{
  "intermediate_size": 704,
  "positions": "rope",
  "init_std_down": 0.00331
}
MLP neurons of a small language model. Each row is named by its layer, matrix (gate and up: input weights) and neuron, and shows model dimensions 0-127. Each number is 500 + 25 x the weight over its row's rms, rounded and kept within 0 to 999. Numbers have three digits each. A neuron's up and down rows have the sign that makes its largest values positive.
A block is one neuron, or neurons of one layer that tend to fire together. After each block is what it responds to, as a language model described it from the Wikipedia text at the highest values.

L8.gate57:504510520522539490494501524472507471536510517468510455521515533455501485494470519508526521501491497473457531507508512484511431477503514453537498492477470473480472500495465515470454524505484496507512474561501483537480515482481457551515512515482564512525527495487536504531463471521460474504559479495474496483486476524497491529507561484524510504468523531510502511528526508494454472485513
L8.up57:506487499500565483461499503497490491493473511488494462483530554484490481490502471490526510526474504478456481507540516507518505510517486492511510456540490457466495512495473481488493515477490487458461517540524509497443507498544508494458525516520557504511466497516567501515477516509494470500521531494493506509484508521519487499491555487504498524492529456515466501497481539525473504498556
L8.gate113:507475515505472454510511525497470492486497499512490547500491519533493503477491457484505492454459461462537445469497493496452507482474502500478525508478472491486473491483524487541502479514491475484489503471527508519504493474529507504485508517459493492502469493458491471492461495511499484501503526492536486509471509485522460519468516472520497467562541546467459510490555504462535492495511
L8.up113:523518471523530492474523471510487510499473490471547461498481556487500486490509517521525480468489500485497538516552507480514491515564524473474483532531498505455546475535490521490512499475515470493492483525506484514487451467455519514522494479491502542481511506470487536505581466499550515500488489524528486499509543501502507483508528494535481503533497492510481470488466491480486550543529
L8.gate346:477490481544513486523531561464490503539521535510520505486517519487547487500539476539494509478473515476482517520506500508481501514536519456512507496502505479489494526488545508518509493474456503496500507515483512544456477495487495497563503507509506495504498518483468524487465539505504527511504493463468483508441504539496522500436515493478465494468475482479477518491491536484507507543497
L8.up346:466468490494523494540532499473505506489509511430491490498486535492498507481475454511483518506484475471453516495500457480521486492513494482498500508450491495528470511478510475501496499480541483506491479514462523519503508431510483522486515474496440483518473494526481500502519448478522521553468454506499536512524491499501490488521531476503488527505518461492461502510486512489445461549515
L8.gate392:488475480493476503501504524487454470508498515467495485526472494514501523511523430494527485492475505494476501500509481530466541532517550519493501469540513487476481542490466501496469484489451491501530544492458458518466530509483505487491505496530543472498479529469524486486478478499474496483521508513554453547503440532547508495474511543502491463534492480517512491489526518522494469518519
L8.up392:480546487460497519484485522507480508497517492555505512491500545512487554465491472499512578455497485478472532495498518476533497511502478479485488539505507499515446506503557518523506484497501467494466474466503509502492469530520502518507508492503512470460450533509505536524511517485492532479479495508515491528459508466476507547493497473507512516514522488512506506484513519499498460468523
L8.gate420:506462541509475525509499487460544486451473547502479528488525501489513449491458482479528523478486482470496488508503510523504459485485506468501521487496499497518465455478496465494518526505468471525518494493458494543501498485500475513523526512458500481485529503500497499510509501483501487510550484478521491505464528485525532516502537488501532506480528477512497501490473496496470500535507
L8.up420:491481525503510536534465473502489502512486579536463522507497515499517503513462485510517463460525524519532528535461513505520461467476486481519477478499491472519478403506518496545521535478477491465530526509468479513526523497503489510512519558492478495483534463501490488519485527478496456503534479477497487481499524459468519528517513490509506513493502488497515484552521492478462518490478
L8.gate457:513546497504521500510574498510506468529499447528510524442532505508498499455497562471499493495484507478486467448510471474500476488474531465516483506497529546513527525498472527508513519489469493521497484490515542518463503502491528538501531527488504464477521457502524479486491530486519509452493523516502481519494526518489512496492534448454472460467478510504531538497504517531502514465499
L8.up457:481506498513513488515566466475561506500473490464486520473546515550500510491430498475462531486493501449514485472455507529509508526516511489496473498476487514541489549455542511456474500466521490489512520537503509514567506523524515555493495496459507505470487548489480531513492495482516530487510470485535506518464516530500480487549509508513519487443487475480513491498512506501528513473496
L8.gate558:505506495501546482473501539438492468499488462518516469521521514479504503490537528550490498490536543459512474530463486486499479475535509496499474522521512504524512532475503488505477536513462495473492499527467496562509492484488490536501523526483534512506517504481496486482522479488539503480485509485480508500465482497494486546450464531463461536501491503486477453531451518470510491522520
L8.up558:502529486535496511512478491495491472493480559485482505511480493474493495467487511500514501456475492475495488534473511497523479483527495499469523472473503536465514519511486446485492500569480529515488484488522524555515521488499513476496511475555503521501529484499510542480468520497492518576532496504486467550531441531502466422539516496460501507516499504491511527535532486472509483539500
L8.gate649:553476464528459462522534520506482501475471524502492513487482523475542520489464463493526465471466554465495504492499534487533446511507501499483524519519493518487498463478498503456476492504453498482487508537487489479468491503524467529518524517499513496519461489448510492512522494465491517500510493478475496535523512548519527529484454495466447483527475499475495492523527499549484432529561
L8.up649:495494463494514509530545496471499454482458495519502543525513547500450468480541476529469514478504473452492461577518480520501502533502540493543517499500498520507509510480482474509553493507486485488475512459484534486458456452491504503485529494500505512493481494504499519501493515503489562524513521495486529521454534497465452529447493533495506506448515452538505519463508495476521512496543
Surname-initial subword pieces

L8.gate42:492484501496542506493525496489535498474527514521511472529509512513479499515515468477462517494541505456452525490491541455503468557525544525457548512516508531506511525479471471479487501554507470498514530530527501500485507548458482508506527526516510494494508502499497533540478486465533494477522481452483445468497500441511485488478525531522489486520485528447513562526504495531465519519511
L8.up42:489505499522513506511508501528527539497514515503516486482506473531494482502514476496454498494524490465465527505483532512508513502525484543503516514492522539524565517500522520450499498512472501491442540532505524507525446479525522501458444506536519559506520487481498514523519455463502523447539495516501492512479452466502472499466478497509514472507514489497498512501530564534480517523472
L8.gate64:518500468490512529503478490486474512489514506545491520493464486467505542490514523483484526541519483520499537500521462510479510469479498488493496517453534480503502502513465556450530520492496478500508505502555529516494547466500519531513487499478561490485456525523500491490488482522492469494495527502491464528489544498458488517486508518527493532442510528492509516542506483461523482465449
L8.up64:524504512488517483545480489509489524473509483507520458526482487482482486495474446495476484534521498513510528475465496511471506510472523494513478489512443481526499487529530537534548497541502521503482518483458519498481503499519463489496471486512476492539506501435494490492510495500458460503487500486507525539498461513526525529491455506495524516508560520560484510486473488487484477540491
L8.gate196:498488479512499505448496453472503538535523531488513497505492495454521517528474507511491497513484513453527481502514466478502516495522525493493511480471449510456454507471531492518481516517475533482531503508545475525472494515541524521456487499462494531515461524495470503515503480527492493471498491502470457539507478478513552488475563544501525487490520506494481538549493493523481478505527
L8.up196:547527529496492520471547495514486549464529467516508471495513517484529490494512501520508457519464498496490499499482519516528463517460505491501549485483449474503530567519520517484502540486523550474512506489517530459475512466518549459548463508464512539520491480510522485516510459504483489476505499468489470504508526504473500551478497488498527507472511511555463470449481507484504539480480
L8.gate227:469546508477484502453533481499489472524498487495506542472446462500501469474543515513530496522514491471508507454471488469540498528526522473501525503504462498456478546483492500494498486529525502548509503470507484482441497499477512506500511515486520490472536527505516501509461505486462543548503544496525501536467516486511523521471495468480476522497514544532502518538546508502502523463488
L8.up227:527492478459566521518481500528511525509481502511503500467491474536524488510524457427498501527526445469514519506520487469513482509529538516504514482516495459476557534478512512475517475504504510492493515509516501485514487479496460485476536570483470474520544549541497476511505481481516490505437459486480478507517492477509492483526458507489503504507472517513540543468503506488486490521508
L8.gate340:465510517521492497480501517524509525556447469470461502474504481501540485456522496543463467471523492495466504509514447481503516486475500503516491514467494507472488534503544512500523532467551488499531535514501446509496485491502530485503490472532499485538462486507511502482502478511505446478509472494456502483495499517501500591497459479452512518491474473502487508488525484507496539509497
L8.up340:486487463513479452440533528497498533570505473478464515537525460456493494486500505476482493490479484529485502459494458475494524541530514517491513473532467510497470506528498542514497487476490477485516469484523503513502524510485502532499513521531558491505497511426479478507551509472511493509528517513482479539531555509516524488476486495508512511501493492522484555491538431468536545503459
L8.gate594:480467479534508492488540542505497526499483494497558547479461523547462551491504472500497506541493484500469497498517468488499537544503462474507522509520501481443477498487497500464508502506523492460469471503490466519492516509513523471553520502510464503485464476495509502537508483515504521497522555543531475510506498466508480488490528528497446515519536480522540525487473526513491507474456
L8.up594:501443503495478505511544521516485475509521483485514518495461456501541553479464470511490498517554488462526564483500481509500487519526514457541521522492525523505494530560527516454573478510488459533472508495498509507495503504504529516510487491488494491527502486538533480468477449490494499513462483484520498516516471489517476561495530501502491532502484478517465482502469481511528492452477
L8.gate626:521489555489489450476534516497542547507483508486497507486510550500487511519543475524528461452469493499524523525515505547462512532472496476465527491512501462465492528506486495519497482512501477534501517452492509535542522484505511513536478493533495498518500494537557533512568504525503521494467498493492532515512505499495427517464502486494508486474487466507537492493481507493502494516493
L8.up626:528500517503498479505520502469535500498507519511489488560477549525531550498484500501527511500487452494517538486545470482475477447517505464508487506483516502509533478465549494530479528492509499535531478489498488546505496527483537492506515510508568521559542511481480513493529484511499517518539511491547531496508464478488496492506505497487509495489505483541469491523521481520504529487469
L8.gate633:524541471507482535479516527546491523511506500536552521532488471458522516546503481473488515523480520501515493504519536479505479510571560508503503484495530518517514495508542530464521511438510498511509490536497435510498483535496503516517481520521530532509507481503511474495500546471509505532475503513461498487567499542538496477520442484497478458526469521459514459498507468548548517472513
L8.up633:525459514552487461477517466550495505520513561522498491480486534463498510489509497508500501488494500541528497458516491504518505498520508494528477541491479479481535487494507467466571517512491471474491484526511497462504498507520536473508519508539493519482489512495545491506501500530481475490495514543492489536493460483540497475458489462543552461509514517504539522544503508499495503452446
Coordinating "and" in lists

L7.gate88:527524499489461454472467487494478495498452505521520574554505500476493484491509481497534519512483508443515473503484505427534514505495444519486520520475516464543515494517458504484499514525502498512511495530515483534479505516507533528459485530478490486501461507548489491523565485496499468492486447539531495481476526488455549486531524497486508456467474489489543499512558491492487468500480
L7.up88:509507467470470495480473522497459495523498492516498520536513512506507474521533498502532538534484498458497486490510476481532511494489477525513511550493498502514511537467441490439493476535460518497480493517521480539480506531524577514468496548483515499520489504518470529503521483513474464483471437495467484459473479467459530489531541506465490449494486500484515485504517501486462463449473
L7.gate212:508516492485469490469462489514520516488481455521510513516491488476488499457471494527510497497496523465518512526492547478497512533473558460504505506489478525496511462503479510418500503499519519480489479506514495485484428494545528476458479489499494512526532510489480486489544475511485471526504480490468518496465511495456517527514533473459445488500521484472524524463484462488495501452466
L7.up212:494520488502508515507478446479537501481445505480485508475528458452520495507509468536503525541464465512495514526493482491497511526489486498501471539508488519494546474481511477488486494529536479511501492499536516506437447524504548439481474488528479471505508529484522514499484454525514489537512521518451486511517493512488512494506520529477498509492508519487513484490512505470485510477502
L7.gate252:521545508470512508505482488450485523503480482513549487540489485539513493501447516487534516484516500477495498481502488522497535487487464530475477482458492533487443530534494511500535545510503528521526510517501496504497502493509524519488486502540496503489477468531489534522515477505546458466501435554534525527486475488477521504523487540491494485543534511470533486483518479519501471486485
L7.up252:515548551483507499508466488542476465485507505487505499530506515502499483524506480485505545495521514478489460504484516511489500502506481490518499533514504490470503544502499548490503472500511506486517505542506547573553494478458532503467491498456510508507528475518507538530518438515478520506464465484523507515536483490438509527491538485480493459507486535496479475505515538524499481458486
L7.gate609:550509486497489502480514477508451497538494472501513491508476489487514457477521507515526490510448508485534521510491460503525540494487487488430506527514503484501513531467526549468475464475469475478558520543518471474486512515503522503482457493469519510529485462487463535506559495517460486472474500504510523476478519478505505483532521532486506469473433529512492490520510465490490466467535
L7.up609:522501512451497481476510492500458495497515470502471502545456536478470537501506543502516494478507509475514479530500458460522504533515491497491497501470528495514518494549492551493486489524491486557484468507527495498490465514478511494508501513468518483503469479472487482469530509525529503508471498508496491467539515507515460530547429479497498485479475533468499468487537472510502472492470
Paragraph and section breaks

L7.gate334:501534490523494492530496515478474510532458499526550500488502484490471511474475515535457472494466495495537535509494495556460504478495489494531433462489477479527501519465503500481484455511522509467505476545493498469468503536505501491496485533519485484479500486494504483527510455537502495541581518508514505479496478510491474489512490471497501536497448516497428527486525459478527489540459
L7.up334:465494478499538503480507493466498498471504523491506511455513506516536484498484492494507492523538492497531513501494517483467504490511485540485499513531509499508528424477581502483514499516542500478486517502507498501517521499529489496530440532489480467480494549499523534471490486463470464516503467470486498541508506474527508518481500462459494525512511465455467524534505479466493458507503
L7.gate379:484510524495471473480501464494541488521501525519493508527472499504482525524491485541527501521509507448482498478490500514451495472534517483498481482540478477499516509494501530496485526509464474504501478468518475529498519504499549495486491515546525521541492516487505465523487487452535489517499487492481478501511464498540442492467521499468442467504581532484504506502488522520508524517480
L7.up379:477473502479522523474513476490506499490503487502465501504475514539473498514487485474520506526520470529474530504461497520483476473503471469509448497488518542484497492499441465509506482524492548488563466498512491485527489481495524525537461541520513522521489528467507476563470483489499469538547488492458510514540521463492530467463511489541483466518483499494491501499511513515508472529516
L7.gate512:475492454502474496422491502495494497525451482515485500518491472493516517521511525479481508498493521450512487492471481535472521504533508530489472515509487503479514487441505519524512485535496471512482466524489483490467508480518519553480504490551512539548512506483506453500524510495489529507530499433477536519488518478484482461500504480477478467490520467469491554482524441456500480471502
L7.up512:446470493459459469517514454539553539514504501532497454523482520484498551500493477494465515461556476484451499486471464517472499482495484460515509506519541440489454514468468496499475491465479488492493495506522466514525530513493513504532479517517458493562514459462498470514515528502513532539521488507488466511507491507474482471506505468510486465501507496517540513521541490480491480527500
L7.gate533:454508524497489450474513514460540513518537505522507494544481496466530499490495466510558505489547503522494511491483503556498467506491483447500466495556517532507517459512530490536511508490464504535498529494484531519536525543499511521484495540538502532496484460515483501498538478502510466499472508519518532526482470496559510512478505564535474487482490498495536510512515554516493476482513
L7.up533:556527488547482490424469529507462477544471501476512481510498518489492481475519506480471464459523522534525490528506467500485498496529469567486468492514478526523518479471495502499481531487529468467546492515503484517474500506478450499476477535547484459503521528489500495489494433470494532521491535497472516440478484476471472551461478539504491529490507499502459503501466502523518518494494
Final coordinating conjunction

L8.gate134:510475495513470525511501483542501484485510479538507466538519494491512552508531459511514484476487497508520498521483503459478541482508478463494495522544548491518488509451509506525507526509510505489419494493516521440459479465472538506512544574498491465465483531512510520478509513480437489510542514503503507484490477530459508481483460526497502469511538494523477515512509488521499460544503
L8.up134:516502458495494502470502484476491446498539508481489489512515495475489488522531481497479505521510494504478504476550504448474552518450469508540506484506519492524496522509471444477477512513507463507478493511532468467521458520526520487507475522500459497488506544482491552487479481474509499501503425538497485462498541512555490523502470518469499495477518512493457454519503486486515486483492
L8.gate143:511499460439523527487494510543515543545491538514509521571457476511517479485548499436469537489470513470480493461472478484496518507506511475490472496432476504536497486471515524486488536519494465543503483505470514471498528497472558524532506490506493507514452495479482472443512489514528490491517489519470519500530527513496509498488503507525473470516484488494522510463483474467485511496491
L8.up143:526509509530497495511480491510482510482506507477455498523529461486509517498560518485505509526519529484463520518528524469557510493477497475508525487522493508477496457510482481493452516426472467513477482498542498479465469529508511486540509504506544530523484464535505531516465493514480531485454472500479496473515519454478492503527496533445500489501466509499558479506495491482484504485481
L8.gate169:479501458514474506502500513497538491514501480469530489460496482480533498529509501494502466520514496483466532521487498509513485506503526546538494475484542560472490506478521528499504523497521468462495491469503482453502472486498474487464516503529490500469465476509516534504471465487508449489560539453506535475538522516463523504436515499513502516495485469490473488513466545516505482515488
L8.up169:500491487514469503487486468485469465509508488492511474507505471473466531457513491476508500529456471532457446495486482502470445495464508464432516515538546449503502465485481530548492513489513520495496499508522486461506464525484494466508475479506504473563525549482518517448506526508512524467506512548470461497498470542512477493487514507540508501485513462526539505511525534489503513500451
L8.gate251:489510472518490496506529460491534534521487496509539521455541473489488482523555479520537500557495491514506465533463499475504522483502549469484483507490488533483509458448509570504469521471497491509510479495486538486490503501496479453507462468513517508518586561485468486507487517486449464492560482474495453526451530508437495471496524519516520497503507482480469518516474514478474488485492
L8.up251:518498516515466492513513507466517510497460503480538491467504459465504520503501488514488500494510509437518510535490487578504536496477487484496483511503548544444518491478528581508507490487508486514525475505487535498478491495490469436483493482530517506532528552461502534543504504498475486484499501503477479475498506555528472544502512515470489488500497512507493482550516536497475544516519
L8.gate254:500542454469491496480532506529511488502490503557494501484491478490440515513534479489538506533466465525480497504468489502506506515480495478444507492457476480476469460532495497487506552482468496522493511507516561491467501475523504507453506474498456488512417497467520522507492506485529502483510480464514512515509512524542480499502474530507519498520468458493541527522499451495489482480504
L8.up254:498485480536466515499493539516509482494548475507495481491503460488481495477514544485520496473482487506446476508482501487521528480509517483483508509502512498513508525506495484527474504496491489484461504520538500504469493486537472480520504521472498535531474470486510515492538491511508541477521515467478478535500469474498499489439522482497491510539502510462504496519495492493486508473494
L8.gate336:514522526496496540503491509477511507502482551534482503465524493485453487512472502493502532477450510461546491488545515526496513490518467497495468537481540477504500496533516510505510541507478498485494540497489521475470502468493544482524500470503552480542491475500523517541487501471461447466518492450483450547540455512484476451515495573474505482478462500479487515463510540529506467475471
L8.up336:482508479547460516521528465550533511464507459485520514524508520455463482527507490483489520538494528488469531513493478462510516527519471476478497486507515506459457510507487505492527505491476524520559497472491488551525455513497549540511471485476489427492494493508463480512569485477459516502483518497482522521511522471466502504495481459498512526485479458496482477486515500447473502487441
L8.gate442:498471481483539479515517478458580461498459505538511532498509470501507474531498496495543564472485497496484532487465512498510518504512499511473455495461475498485518488514509496484490522541468458488497469524549500499477509479517502466502498472537486512499470499466503545483483490481482487492531530541526505502508508479506478545548512493504450505501469494514542476473528534515486494469502
L8.up442:519494446506516529509471517496504497518472527557481501507517466484501488506468483449506516485528479486534476483509501535498492488491541498499447525472490494522464499509505525509526467490495494494512453532536471501495520491541517491465507517496444527484473495523514507442498517502498467475492525489487513512497478486506497462540548481532497495473516475443575534469477519507479484448524
L8.gate527:479491478502484506512487463436521502489464515500482462539487482507522490476529572472536522499520526473530480510479463459516525528519485530441428495483485500500455509482517514476500525480507487464533546502492513537498481479536524469504504512517499527475458508479485528514489507498472517539477530495520511525521506542513518539485497495529497476525527489556493461536438521492522497499473
L8.up527:508546489525494522494530483462529523523465522476504485469500475477548533504528502494505509539541492469504495491482450501491459494511490498537455473496479525509500471463462516508495497515508488535528477518512486498507516510504527509478491518468526510512497484498434533512467484526492515469512519463467518487557479521523494508480494484513500482498481469493496466522513514550502483496528
Indefinite articles a/an